Part of a small language model's weights: RMSNorm before each block, biases on query, key and value.
MLP neurons of a small language model. Each row is named by its layer, matrix (gate and up: input weights) and neuron, and shows model dimensions 32-223. Each number is 500 + 25 x the weight over its row's rms, rounded and kept within 0 to 999. Numbers have three digits each. A neuron's up and down rows have the sign that makes its largest values positive.
A block is one neuron, or neurons of one layer that tend to fire together. Before each block is what it responds to, as a language model described it from the Wikipedia text at the highest values.

Responds to: Sentence-final period
L8.gate48:499517531501469562525520480477518467528499507549555478522547498491479495508560524456510498518497521515512487489475472571494506540494490480480506486501484505482492510523488475523527482534482482475513465476498493474524508450512529498479481528469490525470501481527464506542528521511517477492480506490523473514485512463503505446518537488500524520490490483520503503491536510500534523502454508526505525529541503453538516516481483535501470459485494479514456480484511520477528505506474462445508555497542544456456505472504473461460528483481518534500512482543501524517513483510515467483
L8.up48:453474527512452538481493488509535487526487494491514518498441501511494510484520496501457524480513509511516527521502510488474470479501525499437542492503520544514536494498519492521535517554533517480545491549518487465499486486505440528484538487473496510468502503502520490530488552562467508477501543470497490550475519496465512493503487500576488494480499486519491476511511509504463477518485485521500478523475468527484544444502518502494536493487479495526508471483496484509534481499436499490501481498496447517522520477497519480505523480504527522503530481481501513470526527473507472475

Responds to: Connectives and mid-word pieces
L6.gate76:475529493508522504513469496491452498548518472555526475516519517527507434503489523481466464484530496464513501474475516476517511526494480471484515469480504524476502539481541502474493484509514493512505550512456502494527482522472495521510497512508441512521465501477514486496512474467490496479445446513465480541476555467528529474498513491507503496515516518514565484501462530510490498461498494483512472531483521500482453462504491462463483537520454499455484490535514511517487554497467486469477496481505514516510549498485513493515503518519492490507498482473504528504508507490470543480
L6.up76:468496523504509469513497488496462479519506490522506486550464489551496484471501442501519492519542507479554506473508517469514503458518540535506467477536477480464497515528454530510483505540484552473544482523488510500502467469518461501497495488508477452533476515471483505496473512544475453483544473499530474535547520497497502494473482502487453513503495533521499472509542472521529498483463522493495458500486513537505455489460477483526493541456490484526535452496527535516497541550529502526492489474557482515482480509506475482551490499486507499531484538506474462513461498511484466523
L6.gate115:515482541514500499495493521503495508533468521495495518495481481487501487495508518498469518522495541466527519485526445470492446487509538485486473514567512502515535475471506539463482493503491503556506495502522507510480526522536500507556437529513529484530483514514533522485529527422459494490531507498520455493473489525547495548495504502498492509508533501528520521517478508517479531497521462513508538515488493486528509509482497506487474516530483521506476432513504502475485467461484511485441507486493484518470511529514495452511465470525533496521485528490519504496476504463525466532
L6.up115:483466504487497479512462488496489501471494522493462452509469474523476499466490479497487504492552524483498496515474463499499483490411481526508487495557483576541545458514531521506482511478523468520550469490488506564483487459530477504534479499502480540506468497461494494458511521476510475511550489525478523507491477448468483521526507489472467495438512506479488495509515528485473510507495492497506459547490524504471497511494507425506472533511491492486519505487515481533537508468538504533499493558505489516479509520502490501510482515484490486509464494449481496477497546501514489501
L6.gate117:481486502472484486502470484489480508516526520527495483465502503503519489506540511526480503459506492520490523467504511538505472518500494451473505502510454507572477465485485552495440496506488523512534471531516500452489492515471503489514516514466503492537506457519548504508489517495539497506494489492482523480522544491476511490504508483480487460503496531544454496510561443452469500497493520487512451509538509546507540468502494505504465503500460511463500492486532509488467523478530505524551495491509559489502505529493492495480488541534506529488496482422478454536507487446489512529
L6.up117:506497522511494501471540507468499524511475534479481524536546499507469463519494479497532457488492511501507508493480505497480488434480507475496517476483515502544481522516485519513464518545511498500520511532521460478520464479484455525472511509495498513510534477466480533480524497525516523506492456530544493507493532461538463536509484518493494484526501507478511495513506530488434495489461545523444459471512552522517541495517499440516472489461450478497475521470486497505507473505514484458508502485529495561512496527492546498474452466544553500532507532484505501519498551480480508531
L6.gate286:511534510510470530537513523483500529509486499521501472514501511493500467525488438486492498526464450513486536478489525514535532507515461509483464536511491510472509543498488441508493491545496498496464500502449543501489486504486471445447495487514470466510508507513496524517524474505502531461522476505514492466467510467519503508481487524505483549495494510512525477493536497493515531523468485497517475442424479507457516520518489498523494449501446461475513513497536458519446519507527497482492473518503533506529465502447512522506486510481513506489500486453513499468479497495487516455
L6.up286:505528524500488505530444533467460511467484497520500498506488525521496549488485447463522529462454504500489519496486469456543522469482494511512459485498485489492538513554474440520528444507512535482475493515543500532489484462472536521496512487561478484491501509527493512485473480535499510535474457494502510481507503471505533482529544498505516505539459524481549546502516508508517492484493511536547505476480524496488484509474487470531503495534508438489516519541513519502491527487495508531559538493440489459497511476487537487519509469487502493497490527498494451481511542487518446521
L6.gate288:560482522496479518465470460502512474519493488556503438520504516498513484467520473505476486550490501496485502492481480472493496510517520509526488511525495470520488503496471538478529513504501504507489499480495488503464483472516494525459506456466464531497492509502522503500495467525522496519499479490509495524459573494508494561535529518482528502525484495501505535507540488530539471505486489472491432488501503509547476526513473537514473484490473480466476456422507488491462554522509486496476508535546500487562495487508523526511508533492524525504508507436494487521470537482525485506
L6.up288:566499537497536544507444460496496518519521498491517487542488512524552465546537466488464536497472483470516454503522534506465482521534517514483550446467496494489489515497502525528532512488503501494508497487500542504574492463520498497531500484491472516542467498524495510519514498478435502502471460499510474524485515503499503512459521499475456507511501530529508496512506468516507507499497500505521474532497500496521472486495513490481494507503464496488507496499522528470513535495496532509499544461494506464512530494473511492498524489462495433450492526493515533524491510477525535517
L6.gate306:491439474506492521506547517501507509494519548504473474544524507450475488506505533497494473504486495490460534504493498547492469521558504513508483516481509559487533550540471532493477489513491485535501468484510489502488477511494545500477460493490508541519513472496509501469480555530494489488483468512543475500496507532484472558483491486521491518488481505514528484488477541551520490520525530487494534498497518502498520452490481538499480528484507480494502475434500463503541467483507528425517484483503501527501511490494481518473516487524496496487493492534494458484472528510508482485
L6.up306:530486490496489476508506505492479512531495491497471472501514486515475564506518486477487513505507470554460502504529478461464460475491539529486540515535496485473500469535504507504508459529464483503469494526501498468486471524504530483483428478471491468532529489497533503535521527483513540505487469491507504501522460498507489505501465508488537518495457527503502511487512532547559477474492521548492451504514503479466533479492506512498487545488504545492514452508509518505504532499520479477511549493490506560525517519464501523456481529444439518526534510533504506491464485473486527484
L6.gate388:440542533475504476501544525501505509524469517513502528530543417497517480467481504483547512519492459481511458473523478480500520519478514523511508520498502504456493443505514493485479504505473516470515514517512502453517485451486508506454460574476540500477477533494537507536487494551453539479503510505526541487548488492510528505500439516508496484482473523498480495500488497519537483528530504551497493500501531503479472532504437508511472525490507452535502476505528480470488512495491519495506521514507497540436521480522524507520515500531484541500483518543492530515464477471524507482
L6.up388:496505468514508478500457501551482463486482548484539529505507497520497521505526518480508453495506523492473538514478478497520445463518545530495517496492472498469453472520488504486486521542478491454491512522495514500484499508459510508516500475533498519495504503492471508533526533522521551512480454533483519482488515519451493454517491481539485502480514503486513507529476499512509558441469510507471525484538487532438528453478451516534530470474478513491523480537436538503484522472505516514481512487498493547510552486438500466523483501480525474485540501485490506498505525484520467495
L6.gate446:473491515495500527465482520477518463487462552510574510584492508500502527452523479508513516475517509526508518495503480498458501515444464479486490459473499516538537485513451502503458444538521502445516472495511492484476427475504501532530524469510500555512482519507527493524490468511493482490497497486511517523464523517469549502479520525513497511468480505479471486497500468499487483467519465531486526460523475450486482517521489516495493536474498471490497476469553504501502475481546503527477557495489527512512506535504480517462502499523529531479517513509490504502493509534460474493
L6.up446:497512462487513499454477516502541515484501507497474498544547532521548541482516478455510482540510526515504555486468499510513468538471489491490456523502499516507458519495503519499532514500534494560516488516469493512493524497501456515524513569539503483541474500494518526505496536510502491482447470512480500525495521521481523490438464521483453498545503542512533511494489461575535483501479508529500467519524484501511481487474534518473462534448519444469509469498484491489486495487513495462528470497493464487454546478492510477459493528513482507472503474517505477505517552502490508477

Responds to: Number-internal separators
L7.gate23:479517487495499517481522494535469483459511465498511497511483509443483485490530458497492483501541515525542498526459492476489533511467519495503464504460495528483449489527502512423492555486476513511517492509491513505458476513481485510510471524494488508534484513546496478485514511493504493463534474507506524520489499517485449443492530543498512447511448534494530488525494473490472481504535493492472519483513517479516521519476455519512448508524512487509495468520502459491493509500489502491524482513517547461511456522540529468532481489491561520544491504519477506542521516486460532477
L7.up23:542512507476509534540528490525519551522530503505487495487460500504481524512545520548498517483501519492517496491515530490514511510532497507496526498467503458439514484522483466470540506474479514491453499496472489522518516491461490492486515526516502487554513482483491510535470510528497572486518515519468548506502458487497491509464505498477469467499453521466489522494496449497522450455499454483525460528490451497507488499477464514498510527489521521497492489508518506513546517479544496512466504496508484463479515501489559520496481459497507509542498465521502490488484545464473467480
L7.gate25:518486515512507492476549439453513430522520507508513467497470464529477498499500504525504498506486445555461510451539527489456521488477452508523528514462502515481507517501481500498511525538416516511475461486522496516491510474501494498463551487506478476495489474497522523528508497505486495457468519494516472487483485499492473517485519512482496520456462485502476447472491495472498489487452500506549464450477494553493433509481511525501450494520461471499479488443534491482508431528519517531510522472483517489488462501473478483478498510503526491477499481533500483497475474549528488502
L7.up25:495523503525497487491486493465491520498530531480457492481502502537540529482527481491510499524543523484473458494467502471468519538506526478514491515525497472484530546487526461471528512455515478505486531521495523514517505490467501514509470502512513496528485514483512507484476536485468521502499543503497546502545500497502472524524507525469501479542471488478474533523547462569469523517541493503490482515466478519477519488494507469446501478531487503500477488457472570470504466503529467450484502510500478496498482502510474496507489482460508480529545487537512467455491539466444509528
L7.gate47:490475483491492466519532493484462482481508505543475509517516509492512509491493528495501443506530493505478505487484506501534540513515460507521490540472510499492466522493526461484518456491458477478511541494475525491523516489460508489436462543520479499517530523549519521503526458473460459464527522517501535464506474437482481480504519520449532502492489471506538551509508472498539544497495471493479493486527470482542499481474489549564565455495483521501506483491541487515516496492515525457493512530523506477464458475493475478534512486507519533518527500477505476491529467544466505489
L7.up47:525498504497487515488516508492463495530506537499499508515486511487507506456520487474500511514549524496500450475517500492505520491511477471481472496502510490555470554480449483482425512488483530489514458515542461542502508547524507552477547465482506500567501495492428519540488515501438519508465442526487505464512465519501506508481506510511453467488505515503529495503497486507556472510515485489505519515491488444510502517517449501456510508529515486525504511510477518505499497527523520485527522504529541499499481526492506526511482470502557488502504485536488511468512494503485487539
L7.gate113:514528507505476557533536445515502501495460495518458508503524495518546532514487439471508488542510512507490467492496510453517490501515546502480482516463536545487464509495489474495490456464484535498522500525491498505533514482487496495495482463539533438490522507540462522523481495526516472511506541471502489477450444481509484518532510505502472483498538471451497471522514493519513479483489492495506537484501486509531498470496443498519491501504532489551531518471545461515515490488514505500471545521515498491490502476513521490515512524471525541571500474489495491510497518529500507477
L7.up113:471504514469496495549510509452497471535515517540525496443570495495460498521474497529469530500498537501525499518524507477495500451498501522570508528483499450497520493483519506476514512504481448487480541469479482477468487528497527468519509503560500522541465506456507522504485533506484546505506495503521502498464486532521467507478508515526517527491538485478524484472525468521529490471473530460524497532507465528511519501496524515520484517496495475524467458523545490514509453495544495502504515473496478511460476502470453533523481463501479513546483545528566515532507519500493515486
L7.gate304:474453504517470509502561515511512522487477502501485516547494505485449517529468528526477448542524453510501496578508481523535488537495521490502468508458503502535507475517522509483519495446501526499488522469497513488503502491447529487480526505488464547511507524454521467512535528523509494501489525524528478475473528519487523480527534525503519498524495482490548510502463490547445523518465493481526473519473482488522528544504522529486491496515516510483523496513491530493514475471460463463507515530513510529484500454495454523462476468529509512511518488467554442512468485503477523487
L7.up304:496531490486506498499492480491473447542508497519489469492533485535533502472517494502497534546471483457479491501528529522467488488509549509544518501468466511494500528514492507480529481520492482487478476545517454478508492492500461473525524541475490492501467503512488532494452509484538510482500458521487462476547480480553505503519535495481504510486470531545524468491514492503526518489507518514510472521513441504512464492477492553516489478511465502491498489484509548477469514443481489511485501491520515503497492483509496532518504468476507512501509508455511511497417469493490504537
L7.gate361:514508519478498513508502486474478539490458496521494488501528533474517487461486460500467472531466486516527467535509460445512482493513512551478558485495516492479478475534506500487487479462487539465515473499493490502530482469520527483489464483536538524563494488471487467500505532477503493477506502488529509511470448502464490502492493460492519471501499485469520512479483477521483491546473536465470478483489513519501505529494512560448541521530495498577484495515503527488478476467519478489496460513537526464455466487474482519487521477500518505474517519504498473541466478516501473481
L7.up361:436476507496514495512489483448500515522458526476536492499518490495485492498523484493485470523550536517498503480479524471491452507542451502504507493468487534485464485528510516527475521478500513496515489508510493503510497493487477535500467488486497489515495458497487483494556530502595466507480508511505503491521489499471528534541520511524499514550466508525552511523486481477470493497467539489510512472495539510491436508498485509491506461469506551542508496567487507545484490473496498477554458498559505491537518477501532469492489506505510471517498494505464463482473531525473495487
L7.gate386:472521489494505501503494442477499464527503522487523479536491498504534512447510514480556489508465537511474562496470507496489495504485490527466547502478449546461510467534477521459492488515505512512489479504495513499490455514500467488487486495482520504456492465492501495521507489515520578521476494533528526534465482530495484479499519469489499499487456472445489506513498517521523470493491518493536487478487490491528515478461497530566524488477504489510471502538539489496499472503483498474515535496560460521534465513530502464512502469504536502528528524509505493479475508451475481462
L7.up386:476511459537508567521511547484504482481509461512493517474477530475518494509504482482483538498509496483501504470530500533538486492438510505548525532540471461474453467509483452464511528482510511521486511497518508520456479544530531492467509530531500498527534494508521489537494513489504519508487546529497529524507493493521504500510465483469463521529512503494557499493490512506504455519487459492535479501517509460567505540530531466498500479502529514483529520484525504469543517496483457466481489501492510519508508484521509446490517483487522465497511495499517473510516523519472529502
L7.gate419:483498511487517540479477475465485531510499505486537453475494492489530498570515511532480494503524505520511549501469523427474516495514502486483492515478499505526466505551481460491477567518474530472460504474476495484502512511523513489478449459539530528504473546491506525530557477468483463537518530525480491494465503553461506473508528470508520475535480515476491446514508453495503477492495520505497512454494500504492481516488467495515493490495528500452532493493491528494466488517459536468485491498528484481449503480520495478502504504478507479481512518516489467511482491490514522524
L7.up419:546499488450478492468510507442478492467504512550483467504503500502510579510465511480499485509517489479477480516482498517536500504478473433488510507474503502541516534524488499492507504509488503523525497454468504452511564471488468484455465486503491528511520511540501517529502464514521518472526526520484490521501513504500481520493523524534497518478473507476500462535429491492484477524488475510491521463465509505490520508521513524510530504498486506497530464500541509467497500490494478513503511501491469479500521463488506442486464484476528495527519500503504523519475547544478486502

Responds to: Predicate-opening function words
L8.gate193:488513476564468505515509495499493527526513529550544493505496503535524472479466503491472525489551444512468517523519480496517524514504531497440504486485480505516503477444560482516487552511501517553549455461533563493482491467455497518480485496453521494486480507481511489531532480465499544486480530483478515527469503470495491504466486493562508536496519501473526491482520534487516512525527498500495495475491470515512481490519512499500501498487493481495459477493512496512479486535466513486486534462525548505504498556436478462491536521514512533508520496523480507499503495495486539509
L8.up193:478494461497495475532537516540477510529531526500546513511523489506502451474554502530492551523521476528522490503502548480492481472502510519523499493495516487511497491465526484507502509501476521469547505518506504527497507489474520514452498496485501489498499498471467480482528532492506533514491523462471505518501509512516530493484500507488486499512488508490552497465493503512484471455534479464455473520555505540520462513493476516490496484465530479483484520477551449523488518459497492481489554511581488529481512544494489462535538460493497446496508508532531557474504475450483503527

Responds to: Pre-adjective modifier slots
L7.gate69:430547477546498500512534474533480511521530462525482489521530450472457532542532469485499530514500513504466469467527505514512456492500540556467495516464518504499472532469540493481481475478495516486512502542511492472514477502499535489484479521520489479433515486471530515466497516474509497456501500512528491500480523475485470520507481514496531472514464504475538493500516473503504451516505523471482501517460504495528517543500519511503494516512473488472479468513478510493493505506467520484484535541466542486461499526489492537494538508493518544521543461429480481512481456506466524488
L7.up69:496542486482471475477483470489488515493534505528501478507503477489483480514521503519507546533480434518487474482491534512471489527513559529505487481484514519510508472521519508454524543484533504492503506525473496542470547476507493453454516512503505524507485467511507531511518541485518499484492481545515437516519541513511529457534483491519535466514523505479492507506502519506470520495491574508465505523497478539483524503527523477466520519509474508515491509513517491514499516468470443517544454529470541511491546476519517484517510483513499507546496491507480513501464490452503487471
L7.gate92:462514464508476524491508480497455527547483553515484509493521514537511503474493433515501485499491505527498489542509435529503505489504481465502465538486455495504502479487491508497517447528487531541499488513480480522467509457497530579508506492506483500503505463524497517477491500503500494479510464503506437511541505533461530477486530470450497511449510520498510513519527510525550507512467530505502480512481483442511479535492490484464481510458501510489504486543528489481455492501441480509481512497540556484472518507521474516543507462491533492489503483532494506494527455479500482520
L7.up92:457473446506499516513519543489544483505537509531492453500512561515480472482542459543514508527525503506500491474511480457484471486518483459498505462480478479507501493482482485488490502519507479531514502467493521491493521481456490511518507514504484453501549500510534544530461522488488510485464485525529534508534488518457524484494518499507514507522521553517523497547529477545491515467543524547458507534482502505550480495507507497531470527468508543494466479500489482473500506494507507486538500489540499457470483458496511541509474463498471486498486521484517461457513529452463515523
L7.gate128:503472519533507475482505511494509494461493502488481499468464528514495493487502471499481534521473525516461475522513530487456492492522559537450529467499476486531508545526490467470516482497470523485496499525492495506504469489505492480516503482491523478521544536502522510469511468453467488514476448538551507529529475525483551472480535535463519515481510559483487529503528511495497473485552492478482503497565471531500490513459472495454476535480493469506476475489495497530488488512522549451543452520493541512499501471473462495517472472523496524533476495516501511471507521473514474511
L7.up128:511512465500507473498493555443467497530484506509494510523543463487534491541500496516512528514477478468480508520546507508485517494497493470470538453512499497495479542461509465516510491563480472490469493493464488495554518501504516532504525460487510548508490547503479521476519491498518497459541484488484484511541512526501509502494489469489545511531488519481526534500507505501455490486483522487463487532497529490512506481492485472507513470483481487532449527475460512476476489502523496462526507471532510474489510532455545527541462450484526503471479495465504517493490493475526437515
L7.gate235:485521506497532479505494469508483510504497551501496489522496512507512474504548490488512540453461468461556460534489473467519461486535464489515482516486481523509506486481513449523522540539468529533500479510529459506467462478504537530498492485503448463514468506563548517505553510519503504519486484529476479530522527546516527501517514522544471502538528500516484524496520508522450532509536499502528475474500495498497452519504474515523501492455500464456498508490465531506500498495503511487493516536462487504490487467478574483501488506498496508485526521524464521490492440535490495528
L7.up235:527486521471508493484484489499474491489509510437501550515541521491490535442461502498504501513494545481480485495422480490505502551498469464480530518485535482490505506500502475475519493531497475472504499481497498506498495524481463498495484512469493544547508482466520448501463509523515475521530504482482475498517467495476532512460529497476498497507524473515479523507444483491528486488534497517453519494493441507474482526514473464503480520458489504514513472514526506521467521482476499495490547492513511473518464505480472456466509473489521488487517525472511489502482479470492480520
L7.gate372:506519493520453545474536507458485487497507550453502484519503473504495541478510412521514474512494515512478478554516497492466500453450485486478511482491499509569526546505533473527533481495513493518508519488454489502501461470498499544508527488492462544489496518490514517499469515495486523475554543470519487469510464478507486504492546523515532485492468494520480444503495533536528491491520487552451487475494511494498467517500506501497519490509493457437523466473540488491490497491468468474506458485471497523494531446503533451488522498444502508522515473510501460479511491489499490497
L7.up372:484505498531461495479497532501517517488499481465515505567517478526520473512495525538481519506540495514450451524496485483539498469529466491485502488481550517493518522501483479475547531489495513490532485500507482535519494485500494483510453498515470534502517516524520485525483487492506465521480464496510508479514466495495528441494474540526543416510490507504515504477497479508486483514509502542478505464466491502505485525526458483520530479470508522475538478518495498518506567489470500512539462482490476487483545458476466470478510554494519530503479502538487510448513495515486531489
L7.gate409:520475561488547495502486506479512477540525520495510499473518495531514496487525450515566528539478494514511529515478499480508516513530503479476512542496509476516514490537495517503516518491468457501503500523491540481465523479505486476514466514505508465538508486531556501508505502473469547460491516530459482455508487422519519543495508533470484513463462546475489453553497496457554551486505517531539500477493477511516465507477498452485511491503473489481547497503456497487494466423501477512494474490486516494468477500525522484497468488487519488488495502503524487502496492501476518528
L7.up409:508491506491479536512505503482534492541558536520495483484497472541473483514518473516496513530490491514521481467532512465496486476488528508476465532530511436469491455519495513518531479507448458473543510478465517505490526473474529483486525495497495503509457468473506481442493547514544538517493483480524460525514482467461484502475475493513463503477445506486524463553515505508525537486495512524486514513484487512494491470452522478499520513469468533481460526500466497503528462469475481473506521490450496542500501484515535472497490531504522525492542526453550503493528523456498464508
L7.gate440:462494500486531464465478523500515490536526530496495537476478470480488489508527489546541507472541542453489549488480483472528481501481534492460541492496470507506503493474502492490465516484456532454486482484507494487449504513505474515475478501528469508480498522513524509527533474498431505490515476453489472565487486478487480519485494465453509544515487456547518528500502481487504523482548505526510486507508458521513512457511480513491492498524515525513556458531481478512520540532499501530474501478544531456501512503500530495496478518451531487513513500520501533482496480535523484494
L7.up440:465510531511500502484532521518526502504544492507515508535487469496484508499476507508495509530507525513484511488484506548449526499503477522490446474429537536515467529496496513459489473545458489517508491540441510487509527495482498504501492472465476471468531464504525514508516514472488504504533512512477497509560479494481511498521461503491505532504501536467479475458507455553480515471543523499470500527510438491501447489506501412459490475532487514514534474474474483507505505513483504519519496490508518484513527528488500502499528501459494485501462458455475518499498481474522493497
L7.gate446:509445493514505482507475535496516527502541528517462463467535516503524434486537469518478532486527561538554517518504526495530512511459505487465453535431484511531498465487525470512529480517486493513518468512521513531502488496511521518485471535519500488522491506511526523534459491461527501454500525491483500510492513495493517470528501486473507489484510538500526480481493502513477489479487477503491483518464522530503466483474465521491495502485481536478490487482479508479519501464536503474481491476526507417484502508552538532538538490478510514466501458509492511446465468489454481496
L7.up446:447436501490489504541495490479513461500486473493512525499509520470483504423515487473447508488536486491530459511526469490508464506494495492532482467518459530529496486544522484503508493489529529499513489511498474476498442486516506521496483502479525472543487470478529493492520521487471532477508468536499476516519493530479481474496485528498542487499501532511594500557515483484496541522545443510485503500518490474469524542489482490490480541475508508497479464491467503468536523495503514493515551530510507464487518523494521497479487487518525477485480488495449477525511492472538540559